From a checkpoint of a small transformer trained on Wikipedia.
Size: width 256, MLP 1024 SiLU, vocabulary 2048.
Architecture: LayerNorm before each block, no biases in attention or MLP, tied embeddings.
MLP neurons of a small language model. Each row is named by its layer, matrix (up: input weights) and neuron, and shows model dimensions 32-127. Each number is 200 + 40 x the weight over its row's rms, rounded and kept within 0 to 999.
After each neuron's rows, "fires after" lists the tokens most often just before its 100 highest values on Wikipedia text that the model never trained on. A number after a token or word is its count.

L2.up859,152,219,177,233,118,178,232,156,230,222,112,132,156,178,245,151,267,268,233,234,159,273,177,191,253,154,193,173,193,214,145,206,284,153,181,178,199,175,149,179,197,190,159,255,182,184,266,131,168,136,164,225,195,164,224,156,237,209,182,218,248,232,149,201,213,257,172,149,251,188,142,190,277,150,170,187,223,126,226,275,201,170,233,192,193,202,147,238,251,275,315,198,266,219,187,219
fires after: " |" 33, ";" 15, " " 10, "," 4, " 3" 4

L5.up910,292,230,235,223,146,182,304,220,187,79,170,213,225,158,180,224,222,137,195,230,172,144,199,188,203,217,203,169,186,180,195,202,139,251,193,157,248,159,121,233,255,250,225,198,163,183,256,183,119,228,256,188,194,248,243,190,121,266,181,164,242,159,192,284,256,219,199,179,241,126,234,181,228,171,185,164,213,185,206,122,249,143,150,228,224,175,166,219,170,217,167,204,172,201,217,167
fires after: " |" 79

L5.up438,197,206,177,225,259,168,153,200,204,204,180,226,170,257,217,115,235,220,154,216,243,200,181,282,264,229,216,134,247,271,164,247,155,185,181,145,173,195,128,236,257,178,178,291,198,181,194,207,171,161,177,202,173,206,201,161,196,241,176,187,179,187,212,222,175,97,181,219,210,272,217,180,246,231,193,197,223,182,214,252,167,146,258,174,175,151,194,142,265,165,250,228,234,207,210,211
fires after: "al" 16, " c" 11, "c" 11, " C" 10, "th" 8, "C" 5

L3.up954,176,148,218,166,198,173,215,189,241,136,273,137,262,169,180,267,271,175,225,251,163,180,254,226,226,232,242,221,227,192,227,155,174,185,176,200,197,264,247,203,211,219,198,178,244,226,223,131,192,217,239,243,270,225,255,192,264,284,206,228,197,213,177,191,150,207,164,256,236,219,178,221,285,187,230,175,198,189,155,230,209,204,239,151,214,242,149,251,233,263,284,120,159,155,184,225
fires after: " " 30, " E" 16, "-" 13, "|---|---|" 10, " |" 10, "al" 4

L2.up938,242,217,170,188,225,171,181,244,220,150,250,169,255,230,153,172,229,114,187,186,296,222,212,198,296,126,200,144,239,235,196,191,207,182,204,224,196,171,194,151,148,267,169,127,223,231,279,171,295,203,170,187,178,133,185,218,190,201,207,192,256,217,167,201,204,213,217,153,282,232,209,176,223,139,162,186,182,175,202,169,180,230,207,261,173,195,184,169,221,154,242,179,190,216,213,168
fires after: " V" 14, " m" 12, "t" 11, "n" 10, "s" 10, "ra" 8

L3.up80,188,187,260,203,125,182,189,174,174,266,172,217,164,170,204,220,243,172,251,167,128,168,193,187,208,197,138,179,156,125,196,212,212,178,192,199,191,227,238,226,200,190,123,208,228,171,223,174,197,230,207,164,230,215,254,267,231,206,152,196,236,233,160,239,176,211,135,258,205,190,223,194,175,220,159,150,205,189,183,314,203,246,315,213,76,195,226,252,200,230,185,200,258,260,213,145
fires after: "." 33, " " 20, "," 10, "s" 4, " –" 4

L2.up170,178,175,200,172,224,190,186,210,213,223,211,287,275,213,123,129,212,189,240,224,211,191,217,245,155,153,196,174,179,220,216,164,156,234,193,113,185,207,213,228,230,184,190,239,189,182,263,159,168,193,129,219,219,121,213,220,186,248,234,226,100,172,247,196,170,194,113,274,125,210,212,157,234,239,184,204,217,205,233,211,183,126,186,200,212,227,225,272,255,281,172,164,230,192,195,195
fires after: "s" 36, "ach" 13, "ur" 6, "x" 5, "our" 5, "er" 4

L3.up19,225,221,155,171,138,168,92,151,209,125,179,214,208,144,155,214,117,174,226,86,239,195,232,176,219,261,239,213,226,242,146,137,106,219,213,167,187,218,250,204,237,155,181,168,172,218,264,217,224,263,145,215,160,253,212,209,179,179,213,180,147,223,180,220,146,181,231,234,242,231,238,185,213,193,220,241,238,191,282,163,263,130,215,224,177,187,225,214,154,208,200,201,222,235,149,200
fires after: "s" 26, "d" 19, "mp" 11, "le" 7

L3.up392,218,198,230,226,227,220,239,267,210,194,235,175,182,297,244,197,174,105,155,232,134,223,230,178,219,194,170,219,212,228,204,177,110,253,224,216,219,226,147,151,243,198,215,207,133,160,201,183,185,176,235,155,204,198,136,210,210,130,165,223,197,185,187,206,183,166,253,196,190,249,158,207,212,198,197,245,269,235,178,295,180,186,239,203,207,222,186,176,284,207,193,154,168,254,161,238
fires after: " A" 22, "A" 12, "W" 12, "ar" 8, "E" 6, "ut" 5

L5.up43,218,221,157,201,219,179,192,163,243,162,181,168,204,296,269,184,191,187,188,155,224,245,180,216,193,228,142,207,105,223,211,183,205,199,247,278,157,196,277,172,190,211,181,199,143,200,181,147,259,165,256,208,261,210,158,298,250,202,168,158,132,208,234,233,249,196,200,190,204,238,169,145,224,209,214,272,183,202,243,171,154,213,198,185,224,238,202,208,173,159,204,194,202,207,164,222
fires after: " f" 22, " cl" 14, "lo" 9, " F" 9, " gr" 6, " K" 4

L3.up566,206,146,183,200,184,200,198,129,184,194,206,198,193,221,231,197,165,237,244,194,173,173,185,291,190,127,226,146,209,287,222,217,172,200,201,196,228,315,236,185,252,205,201,180,251,205,134,169,208,155,227,198,142,251,243,202,132,196,226,168,265,207,233,187,161,91,188,154,237,203,191,205,229,238,243,232,174,208,107,283,187,248,171,223,246,221,187,204,155,158,227,226,152,165,186,186
fires after: "-" 15, " T" 11, " " 11, " −" 9, " (" 9, " un" 7

L5.up631,249,219,245,182,189,232,172,178,165,277,253,322,229,224,165,265,118,164,166,242,179,165,177,192,156,150,187,175,258,172,171,202,171,119,167,196,235,197,199,200,281,176,212,173,196,203,213,175,255,210,197,209,167,245,202,97,173,209,174,204,262,182,179,190,273,238,233,190,211,113,232,205,185,179,144,177,185,206,178,135,209,274,239,279,131,174,217,242,162,169,277,266,259,167,160,158
fires after: " 0" 47, " 1" 11, " " 6, " 2" 6, "F" 5, " 4" 4

L5.up902,252,255,266,235,93,171,234,274,242,148,279,225,162,254,240,210,150,234,143,253,185,220,263,207,125,200,156,239,200,181,218,117,250,212,128,139,190,189,197,172,248,214,222,185,132,159,178,196,162,196,243,189,210,277,248,147,152,193,164,187,186,129,249,214,169,204,177,191,219,210,261,242,193,172,125,138,187,215,165,242,203,187,201,185,167,249,145,202,231,193,241,142,318,190,250,173
fires after: " re" 26, "st" 14, " |" 13, " st" 8, "t" 7, "s" 6

L2.up77,222,213,248,234,266,227,202,194,141,126,223,131,174,177,212,117,251,243,206,220,196,274,274,166,185,171,150,184,253,151,244,229,152,193,131,143,186,247,242,253,189,182,210,186,178,192,182,235,219,142,210,214,237,256,223,185,162,292,171,171,195,156,219,145,167,213,248,213,181,224,196,208,251,254,170,191,145,203,273,199,118,134,216,151,220,213,214,228,206,159,277,284,161,164,203,153
fires after: " " 93

L3.up938,160,227,199,230,260,179,223,259,219,250,218,256,158,187,213,148,262,165,126,299,229,185,243,152,170,150,230,227,151,238,247,132,147,174,223,213,159,174,196,207,247,198,233,189,186,168,152,197,230,209,142,142,177,176,255,235,192,205,226,186,212,272,151,208,220,199,197,129,281,213,204,161,241,234,138,161,191,198,215,232,186,197,262,227,176,146,215,135,207,261,290,152,240,229,165,225
fires after: "mp" 31, "th" 24, " C" 12, "ver" 7, "mer" 5

L3.up200,158,203,129,203,221,245,285,197,171,241,218,215,120,193,202,181,231,158,207,247,262,252,162,198,200,170,200,194,181,170,217,188,259,212,197,218,242,212,219,291,209,187,204,108,138,224,157,178,152,200,256,195,166,250,220,178,239,203,154,194,267,296,232,131,165,88,216,213,196,223,162,218,187,220,172,225,189,220,119,281,206,194,190,174,176,233,184,173,189,212,194,206,327,158,186,185
fires after: "\n" 53, " f" 7, " Com" 5, "f" 5

L2.up286,157,248,273,163,180,215,254,216,215,171,216,181,231,270,245,188,170,220,198,242,134,189,217,238,226,166,213,175,171,183,211,263,189,186,131,161,278,200,184,239,185,229,235,182,244,201,172,190,153,204,177,214,242,270,140,139,179,132,248,218,277,181,182,176,123,189,157,240,192,166,229,159,240,132,203,190,175,266,192,228,196,187,214,285,205,242,275,187,223,189,143,134,200,222,216,204
fires after: " one" 22, "'" 12, " No" 6, "e" 6, " I" 5, " two" 5

L2.up439,161,171,232,158,153,160,170,156,226,202,207,162,264,169,128,186,176,197,174,161,133,158,212,181,259,232,143,188,217,200,185,254,260,212,283,115,236,205,198,248,156,179,196,224,186,115,250,191,225,176,196,265,166,232,148,138,186,228,195,200,102,227,212,243,192,216,271,198,183,245,166,187,177,176,201,143,200,121,204,260,180,150,234,198,199,163,270,274,239,241,145,119,165,225,112,214
fires after: " re" 34, " lo" 10, " de" 6, "our" 6, "s" 5

L2.up502,225,86,223,121,171,208,210,207,191,211,150,220,196,158,224,177,156,188,234,179,163,132,200,221,187,166,139,260,209,251,287,171,268,186,141,181,186,203,302,177,203,162,248,183,141,228,186,233,239,174,304,209,163,240,214,194,206,189,122,220,236,172,216,217,242,238,197,287,243,229,192,123,180,110,207,235,216,145,214,212,113,233,234,182,212,216,223,238,214,209,155,157,205,238,245,176
fires after: "\n" 82, " Ro" 4, "o" 4

L2.up203,167,218,189,175,209,180,212,267,180,242,160,144,203,202,226,156,164,192,246,133,127,179,200,230,203,151,155,239,241,97,215,242,237,184,180,249,228,251,215,214,210,191,209,203,211,225,190,198,203,157,174,213,291,239,240,258,213,159,170,269,237,208,174,216,255,200,196,222,182,153,166,183,245,175,253,189,282,197,256,177,214,299,181,253,191,157,114,168,243,177,241,160,220,225,129,185
fires after: " " 40, " c" 9, " was" 4, " |" 4, " dis" 4

L3.up598,280,217,175,301,177,163,185,172,201,248,226,285,144,166,221,234,172,137,198,220,181,157,149,231,189,231,194,184,246,173,194,200,201,182,166,250,254,177,174,260,215,217,195,183,228,188,179,224,211,179,182,227,265,257,187,238,179,183,225,122,215,195,234,180,212,229,133,152,263,247,237,156,177,236,165,176,238,158,159,231,155,218,271,253,219,150,240,271,153,204,187,211,164,165,127,272
fires after: " F" 22, " for" 13, "ri" 13, "F" 8, "un" 7, " For" 6

L2.up899,252,198,184,228,243,249,164,185,173,260,191,117,149,172,209,203,218,176,229,174,206,164,185,122,229,108,169,175,137,157,297,275,232,146,228,240,230,132,207,250,165,220,201,188,130,227,191,203,154,181,143,217,239,256,213,184,203,166,166,162,163,269,182,148,208,312,205,206,168,228,225,164,189,192,146,251,249,260,220,201,277,160,213,240,150,246,154,225,165,128,146,173,164,293,229,174
fires after: " a" 20, " c" 16, " qu" 8, " p" 6, "±" 5, " did" 4

L5.up906,186,198,205,244,255,142,230,231,164,172,211,195,192,231,158,175,284,230,140,142,192,235,248,132,196,212,230,277,138,165,166,275,164,222,188,184,234,225,211,226,262,222,161,193,201,194,136,195,189,174,220,214,210,227,191,215,195,182,254,320,226,189,158,157,180,194,205,191,169,243,164,202,241,176,180,251,259,165,274,216,206,153,162,136,220,191,217,174,214,279,175,210,227,244,242,115
fires after: "s" 27, " Co" 7, " co" 5, " An" 5, " S" 5, "S" 4

L2.up422,224,211,184,211,204,162,255,221,170,177,219,176,171,239,130,128,119,212,278,222,214,227,134,249,216,206,274,172,221,178,168,206,211,175,184,166,210,192,199,160,243,222,171,176,160,148,258,234,261,180,189,182,148,200,144,174,167,194,203,259,213,174,117,152,207,196,206,228,250,222,190,229,169,168,198,247,224,209,257,184,257,227,158,221,249,240,182,216,236,227,235,176,230,174,165,172
fires after: "s" 28, "n" 7, " sp" 6, " m" 5, " out" 4

L3.up702,160,240,217,202,177,153,191,182,247,175,199,150,195,202,161,158,133,210,169,181,151,182,254,173,202,159,170,179,212,115,257,215,191,182,179,206,222,275,163,249,171,212,231,212,225,202,126,254,202,179,246,249,163,243,160,242,234,231,199,232,231,201,172,196,110,203,159,157,244,219,216,125,234,202,214,204,215,278,252,198,100,195,195,257,165,217,202,164,194,270,210,226,159,213,117,165
fires after: " " 55, "'" 36, " Ar" 4

L3.up845,197,239,215,150,248,186,212,149,235,180,214,175,277,93,205,194,213,237,165,166,199,167,209,231,149,208,191,270,203,189,174,218,230,102,200,239,157,209,220,187,216,195,253,168,234,192,223,162,99,220,206,125,233,324,260,204,173,109,225,168,216,208,196,220,235,171,197,144,192,222,200,235,198,172,174,159,190,192,211,257,158,180,192,169,139,197,183,203,225,141,209,159,215,211,141,161
fires after: "–" 45, "–20" 11, "–1" 10, "–19" 10, " La" 7, "–0" 5

L3.up970,224,222,204,202,167,187,195,246,221,225,220,236,202,135,193,146,172,188,265,188,210,167,219,211,206,195,202,176,192,270,189,184,191,228,142,228,210,233,306,177,226,262,256,266,241,188,141,230,181,207,237,150,194,284,169,161,183,158,185,253,169,184,145,295,253,219,241,154,191,179,154,228,236,205,199,200,165,134,217,201,124,144,236,188,163,236,278,281,205,191,186,200,209,165,169,198
fires after: "-" 26, " mi" 18, " Mi" 14, "vi" 11, "–" 4, " La" 4

L3.up602,149,214,270,159,182,137,237,211,175,232,206,281,157,94,271,186,160,232,236,176,181,149,234,281,196,192,156,210,258,123,177,148,134,222,160,172,213,202,190,273,181,152,207,219,214,207,186,232,172,252,252,187,201,193,188,224,217,233,204,175,254,183,150,172,215,318,133,203,241,237,201,133,207,312,223,234,265,213,169,173,229,236,198,257,191,239,158,225,145,245,231,236,198,195,194,222
fires after: " " 62, "." 24, " J" 7

L5.up929,210,263,289,241,154,215,249,187,210,214,228,264,144,191,211,212,131,162,155,148,259,219,170,208,137,163,176,184,198,224,207,208,198,161,205,188,216,191,237,303,205,241,149,169,235,196,179,176,183,256,204,196,215,179,210,243,143,212,153,160,203,233,231,207,171,232,133,182,181,210,184,223,190,202,256,245,196,227,145,199,187,250,266,144,226,267,176,261,180,225,175,238,188,248,136,199
fires after: "'" 63, " for" 4

L2.up774,237,138,177,192,152,219,195,195,167,293,169,136,207,224,177,169,156,202,238,215,204,193,195,226,179,242,245,188,266,152,210,155,251,174,159,168,245,191,235,163,148,226,132,155,227,272,231,215,158,96,184,267,133,200,279,191,203,223,125,164,197,231,140,251,225,204,105,204,209,146,137,267,164,133,162,175,121,244,240,182,210,125,117,210,193,237,201,164,189,184,226,205,206,245,198,141
fires after: " D" 18, " L" 12, " Le" 12, " A" 4, " C" 4

L5.up169,173,241,232,167,196,177,128,150,195,174,225,227,228,210,176,164,168,153,181,181,216,202,241,244,259,210,142,247,240,257,291,135,186,203,149,180,229,217,120,145,258,189,232,193,230,188,173,200,218,234,160,195,195,203,167,202,179,135,149,206,220,241,260,312,202,209,196,159,240,194,140,189,178,207,198,235,215,180,209,135,181,291,235,117,134,224,167,291,224,203,203,218,249,217,188,151
fires after: "\n" 17, " =" 16, "." 15, "v" 6, " follow" 4

L3.up648,214,209,259,228,164,199,171,232,249,178,181,206,155,227,149,195,182,180,239,173,181,212,168,187,198,228,277,194,125,131,232,130,215,157,221,278,164,133,260,206,211,157,251,205,186,177,130,172,204,250,230,261,150,239,187,240,154,213,253,298,175,263,293,209,119,202,245,172,252,188,168,226,239,162,148,170,238,242,200,190,151,203,241,228,230,166,189,217,149,204,213,197,248,239,200,167
fires after: "th" 61, "gen" 4, " no" 4

L2.up870,286,123,186,186,187,206,134,184,216,225,160,200,154,112,217,220,192,201,196,219,195,220,274,221,212,181,201,167,303,208,235,253,240,171,139,244,242,196,295,213,185,231,164,190,313,134,154,187,144,175,256,222,190,213,177,226,116,212,114,201,267,148,228,202,124,175,240,190,229,182,166,182,208,298,166,179,202,106,281,200,223,128,220,246,199,219,257,219,215,100,234,273,180,148,84,152
fires after: " " 36, "y" 10, "-" 7, "pi" 4

L3.up692,203,180,284,204,182,260,168,182,159,241,211,199,207,239,174,192,211,241,173,137,211,233,227,292,184,183,203,154,113,194,197,205,239,224,133,222,231,157,194,184,138,228,165,206,254,207,185,217,195,181,212,198,173,190,242,169,172,158,229,156,155,239,234,193,228,243,161,252,196,232,160,175,265,206,153,243,263,236,137,177,187,202,235,180,212,172,178,246,194,200,81,176,189,186,121,234
fires after: "li" 11, " Le" 11, "ri" 10, "ni" 9, "i" 7, "il" 7

L5.up738,236,200,234,149,218,191,180,195,205,134,177,232,193,118,126,210,213,238,253,219,227,193,199,272,289,180,249,193,141,182,222,201,206,205,240,238,165,177,158,195,197,121,187,190,188,237,165,176,194,163,188,179,177,240,252,188,191,189,254,269,200,121,196,88,122,170,215,258,195,173,222,215,249,237,152,232,192,200,194,225,144,237,132,158,212,304,266,229,143,211,239,197,197,235,247,130
fires after: "\n" 19, "ver" 9, "th" 9, "po" 7, " so" 6, " po" 5

L3.up553,275,251,188,236,159,167,194,217,148,238,229,148,164,226,183,196,168,174,249,243,205,255,207,164,155,147,127,266,231,176,210,163,203,191,222,205,157,242,253,219,265,128,215,206,200,142,180,187,233,243,188,168,240,193,245,208,228,209,218,205,198,288,214,266,252,234,227,184,172,291,258,141,181,208,125,179,316,210,188,261,121,188,235,217,160,178,201,165,212,155,239,215,139,209,152,177
fires after: " f" 19, " the" 17, " W" 10, " F" 8, "\n" 5, " K" 4

L3.up265,206,214,200,183,215,209,229,202,196,219,221,244,96,155,147,193,165,213,234,246,194,181,185,163,199,244,289,148,228,214,205,152,174,215,124,216,236,295,201,265,148,274,140,208,226,189,159,196,131,235,213,204,118,174,234,248,85,228,137,186,217,157,212,136,211,210,224,152,197,283,219,234,269,230,141,204,187,256,129,218,175,223,211,239,221,212,244,237,177,199,242,244,206,176,159,247
fires after: "-" 43, " T" 9, "air" 5, "al" 5

L2.up981,153,243,243,242,205,203,253,210,246,234,170,240,182,174,231,162,262,199,156,226,183,245,229,178,231,219,172,225,157,247,219,200,207,133,230,199,276,236,216,172,280,169,200,206,226,215,173,191,226,224,232,204,167,252,131,141,191,158,186,234,187,211,224,158,164,146,228,194,276,236,153,173,138,193,244,304,215,204,216,131,155,188,184,168,155,249,202,208,167,153,216,171,254,251,191,203
fires after: " |" 37, "\n" 27, "-" 14, "|" 12, "." 9

L5.up148,211,187,125,263,194,181,231,245,196,197,178,268,265,172,225,176,272,203,193,216,141,262,235,215,247,218,190,250,214,252,207,206,200,142,154,191,218,198,202,164,192,195,208,230,173,216,204,153,145,204,242,212,194,247,208,151,116,223,193,224,239,138,217,197,229,102,202,199,174,108,105,208,153,237,204,202,171,236,232,204,159,220,260,203,200,178,189,221,194,158,305,263,154,170,172,200
fires after: " " 37, " Y" 15, "y" 9, " Ch" 9, " V" 5

L3.up840,219,137,194,176,213,243,196,168,211,256,270,197,171,173,171,243,162,200,252,195,168,165,223,197,162,221,77,249,183,210,142,171,180,152,206,121,195,252,215,164,240,190,166,237,150,202,209,275,191,133,205,172,174,239,160,169,228,244,167,215,360,232,257,215,205,248,198,132,230,215,161,243,222,220,194,205,165,146,192,246,194,208,302,176,198,215,137,218,186,190,171,264,231,163,128,241
fires after: " 0" 60, " F" 11, "\n" 7, "F" 5

L5.up173,200,195,237,211,181,154,268,192,174,159,237,89,210,295,184,194,269,200,175,48,208,256,290,227,214,228,206,288,213,260,210,182,231,198,216,172,186,185,138,189,246,148,133,200,268,192,172,262,195,121,226,260,152,195,215,163,244,217,229,228,146,180,219,275,201,242,148,168,168,193,189,145,199,139,176,159,238,216,186,215,153,184,206,213,202,273,217,200,234,204,234,189,160,232,231,151
fires after: "s" 27, " As" 17, " S" 8, " 0" 6, " as" 6, " 4" 5

L3.up861,231,147,219,244,194,223,180,166,243,238,165,208,187,158,223,232,178,160,233,267,220,194,209,190,166,131,197,172,213,149,208,151,183,180,165,228,222,156,241,213,233,161,229,210,172,167,148,206,181,197,167,156,178,164,211,235,302,194,256,214,214,176,139,181,259,261,210,262,222,209,132,222,155,232,148,178,214,134,159,223,211,264,246,245,142,155,166,235,166,149,167,253,183,197,194,219
fires after: " f" 20, " F" 15, "w" 12, "W" 5, "f" 4, "R" 4

L2.up108,206,182,182,254,189,159,248,227,185,192,153,127,181,207,165,176,126,196,157,160,226,235,214,243,207,212,193,141,144,179,256,200,317,138,229,229,186,240,184,279,156,153,232,201,229,225,305,137,266,243,200,171,214,151,170,169,192,137,160,182,264,210,184,209,141,218,141,288,276,253,165,90,247,215,237,148,229,181,174,214,173,210,230,236,210,195,179,185,223,254,278,200,163,166,168,216
fires after: " " 31, " Ju" 10, "B" 7, " Al" 4

L2.up135,165,172,241,200,235,205,158,187,227,194,222,249,190,296,240,222,132,196,191,224,89,209,199,105,204,130,179,227,187,220,264,252,145,194,127,192,237,194,229,200,292,207,217,249,212,190,183,138,189,194,266,236,202,287,145,291,227,256,236,177,178,224,224,175,156,207,170,257,178,222,179,214,138,208,172,185,189,238,173,99,141,219,221,192,204,283,154,185,152,184,230,237,217,200,153,178
fires after: "\n" 49, "|" 15, "-" 6, " Total" 5

L3.up713,237,170,146,217,185,184,246,220,209,213,214,187,222,166,246,149,159,194,233,162,219,200,192,332,176,195,174,186,180,282,262,234,177,205,137,201,211,164,187,168,187,184,241,149,195,213,217,160,206,228,199,188,197,135,197,120,229,220,284,212,284,228,194,219,243,205,178,238,142,195,217,185,117,189,154,176,106,208,207,253,181,187,195,190,244,210,210,229,201,240,177,209,250,223,269,168
fires after: " " 84, "\n" 11

L3.up486,177,174,179,170,221,219,221,172,200,137,182,220,186,231,199,246,228,186,180,122,232,205,182,184,162,188,169,112,166,234,198,138,158,177,110,241,244,190,259,200,171,222,167,192,220,201,196,165,218,233,175,189,186,233,240,137,125,176,156,187,151,234,143,218,201,163,192,182,253,261,190,195,155,161,229,266,251,202,180,214,220,172,164,234,183,130,232,290,147,193,255,183,167,180,209,204
fires after: " Ra" 16, " University" 14, "i" 7, "time" 5, "li" 5, "c" 4

L5.up242,182,185,243,199,177,245,223,266,226,188,210,135,228,210,307,269,248,150,268,259,208,173,142,181,341,173,179,229,162,249,190,197,217,178,175,269,250,193,229,191,256,217,180,180,236,202,192,182,211,221,144,246,162,209,150,186,182,154,187,169,176,225,156,249,188,219,266,180,197,128,161,202,292,254,202,126,229,140,158,229,233,241,200,241,173,179,210,267,222,126,209,222,264,251,146,161
fires after: "lo" 23, "vo" 11, "le" 10, " re" 6, "if" 5, "ir" 4

L3.up401,284,165,170,217,152,171,186,258,218,262,226,190,143,203,243,265,158,231,234,206,191,275,279,211,257,183,179,125,153,215,154,156,169,169,221,187,218,228,217,148,252,135,262,197,172,225,194,206,176,144,291,142,267,145,208,212,243,185,117,192,252,176,263,188,221,188,157,169,182,290,195,116,226,218,260,197,259,184,160,169,252,181,231,142,190,174,234,183,196,177,170,212,196,183,149,164
fires after: " C" 19, " W" 18, " F" 15, " N" 8, "W" 7

L2.up851,235,131,250,211,238,186,129,222,184,185,252,258,232,208,180,189,201,203,156,188,151,210,160,251,144,249,236,246,245,147,223,160,250,225,162,211,198,198,162,170,205,234,201,181,200,188,255,163,157,160,179,199,248,295,276,210,149,174,123,149,197,183,149,197,201,269,202,246,272,228,251,220,277,220,207,265,141,151,176,176,248,179,155,209,220,188,126,191,232,209,221,199,174,157,139,189
fires after: " " 34, " (" 9, "-" 8, " re" 8, " imp" 8, " c" 8

L5.up8,127,161,313,208,220,200,182,250,171,216,185,222,204,206,161,213,219,176,143,214,211,175,190,194,216,204,213,192,127,184,163,237,206,215,234,236,177,148,181,176,219,155,198,320,152,212,127,152,204,146,252,159,138,157,130,206,204,205,261,160,187,132,172,238,161,203,205,272,201,245,233,225,174,204,221,242,222,245,116,229,194,195,192,234,243,197,127,225,205,152,173,199,126,152,247,166
fires after: " co" 17, " con" 13, "tro" 6, "ce" 6, " sp" 5, " h" 5

L5.up35,173,152,244,165,161,225,100,196,150,239,234,329,196,199,246,272,239,250,223,216,215,212,188,227,223,227,197,169,207,181,214,174,225,183,221,212,214,157,208,114,160,271,158,225,183,153,155,234,176,223,200,207,153,219,125,221,183,195,144,197,206,174,182,203,250,262,219,166,180,241,195,198,177,247,202,212,154,43,196,172,155,151,198,223,147,221,242,173,210,177,139,234,266,196,288,203
fires after: " Ca" 18, " Pa" 11, "ro" 10, " Co" 7, "p" 6, " Ku" 4

L5.up532,151,199,276,151,195,159,212,181,223,265,255,176,171,225,187,221,209,153,277,199,202,188,259,194,265,248,222,276,220,175,155,220,223,234,212,186,250,199,164,268,222,234,194,186,250,163,183,229,202,260,194,223,158,192,188,202,172,226,174,233,278,246,209,166,220,211,204,155,184,214,143,147,179,142,268,153,202,221,276,188,198,240,222,161,157,223,125,230,245,207,132,207,229,185,239,223
fires after: " De" 13, "e" 9, " Al" 9, " ex" 9, " de" 8, " pre" 7

L5.up632,219,238,187,190,204,219,165,204,245,141,175,258,179,190,216,211,161,184,121,130,179,177,147,217,244,149,179,246,181,188,311,247,268,220,164,129,195,182,183,135,178,97,156,181,211,135,219,232,244,236,166,191,123,154,127,189,158,206,214,226,177,133,193,159,198,258,190,217,204,245,203,222,149,186,213,185,212,158,226,176,163,230,189,175,263,221,122,210,235,258,161,236,193,208,169,117
fires after: "ri" 21, " mo" 15, "n" 7, "s" 7, "g" 6, "vol" 5

L3.up746,137,222,140,181,247,268,226,193,239,147,218,224,159,146,238,162,221,203,222,169,229,239,181,225,253,137,207,168,236,191,234,202,268,187,180,229,186,136,209,231,197,182,192,196,232,182,232,176,265,235,166,186,211,256,185,212,181,230,152,135,180,188,216,165,213,211,201,220,200,212,237,229,212,293,229,210,159,185,150,195,208,216,276,232,161,245,192,161,237,193,255,224,193,181,156,130
fires after: " st" 24, " f" 23, " b" 16, "f" 7, "B" 7, "st" 4

L2.up326,209,138,186,217,200,210,204,164,187,201,77,236,214,205,250,187,154,177,225,289,135,203,240,243,141,161,161,193,212,174,268,247,165,207,58,211,176,144,190,223,218,222,201,100,178,228,183,147,179,174,226,216,253,229,251,239,253,245,251,217,269,207,176,113,230,255,257,251,221,214,158,172,174,211,185,134,216,149,200,132,231,188,197,218,183,225,203,171,194,176,233,251,237,255,245,142
fires after: "\n" 87

L3.up403,177,169,194,230,235,238,235,232,159,211,265,174,240,198,245,248,171,186,203,207,168,216,268,176,203,156,162,229,310,227,153,209,166,225,174,175,251,174,87,170,227,199,195,195,191,180,241,149,186,214,264,79,276,220,219,248,226,158,203,228,232,240,215,172,240,184,240,198,180,111,151,192,191,239,148,235,186,246,211,204,226,246,207,191,244,139,232,197,270,177,165,210,193,148,202,219
fires after: "." 21, " D" 15, "W" 12, "S" 7, "ar" 6

L5.up461,212,107,169,189,142,180,237,209,209,200,248,217,142,211,225,195,206,190,268,199,262,197,237,218,141,143,222,166,212,275,191,181,212,271,192,222,174,206,136,175,185,252,251,178,174,135,225,234,163,158,156,141,181,143,140,236,264,237,201,259,200,139,196,132,197,141,205,240,209,234,258,179,215,199,213,158,239,226,193,184,226,200,175,161,196,185,144,217,131,238,174,190,191,193,268,190
fires after: "ic" 14, "n" 12, " ex" 11, " an" 7, "x" 6, " can" 6

L5.up709,167,192,161,197,213,197,257,195,237,163,191,132,125,147,192,263,304,172,243,191,266,228,196,223,285,206,185,145,186,211,132,164,220,317,172,193,164,180,203,205,180,214,237,135,245,208,133,173,166,194,221,209,140,136,192,279,200,217,189,206,248,132,206,158,205,220,197,265,193,171,192,187,181,228,239,205,212,206,179,126,205,246,235,246,269,227,189,229,247,121,240,164,202,112,224,139
fires after: " con" 26, " dis" 13, " ex" 9, " inter" 6, " an" 5, " was" 4

L3.up311,200,167,255,124,227,194,301,265,150,189,248,182,146,178,215,211,249,220,172,193,166,158,256,146,259,218,228,211,168,234,196,147,223,217,249,179,195,191,272,207,200,110,192,183,197,247,148,144,250,189,248,228,220,182,220,235,197,158,234,167,141,218,187,222,284,246,173,214,185,232,159,203,111,135,165,140,230,141,159,173,246,180,176,164,177,209,233,212,184,260,172,220,154,270,224,186
fires after: " U" 15, " Co" 14, " O" 9, "lo" 7, " Ro" 5, " Jo" 5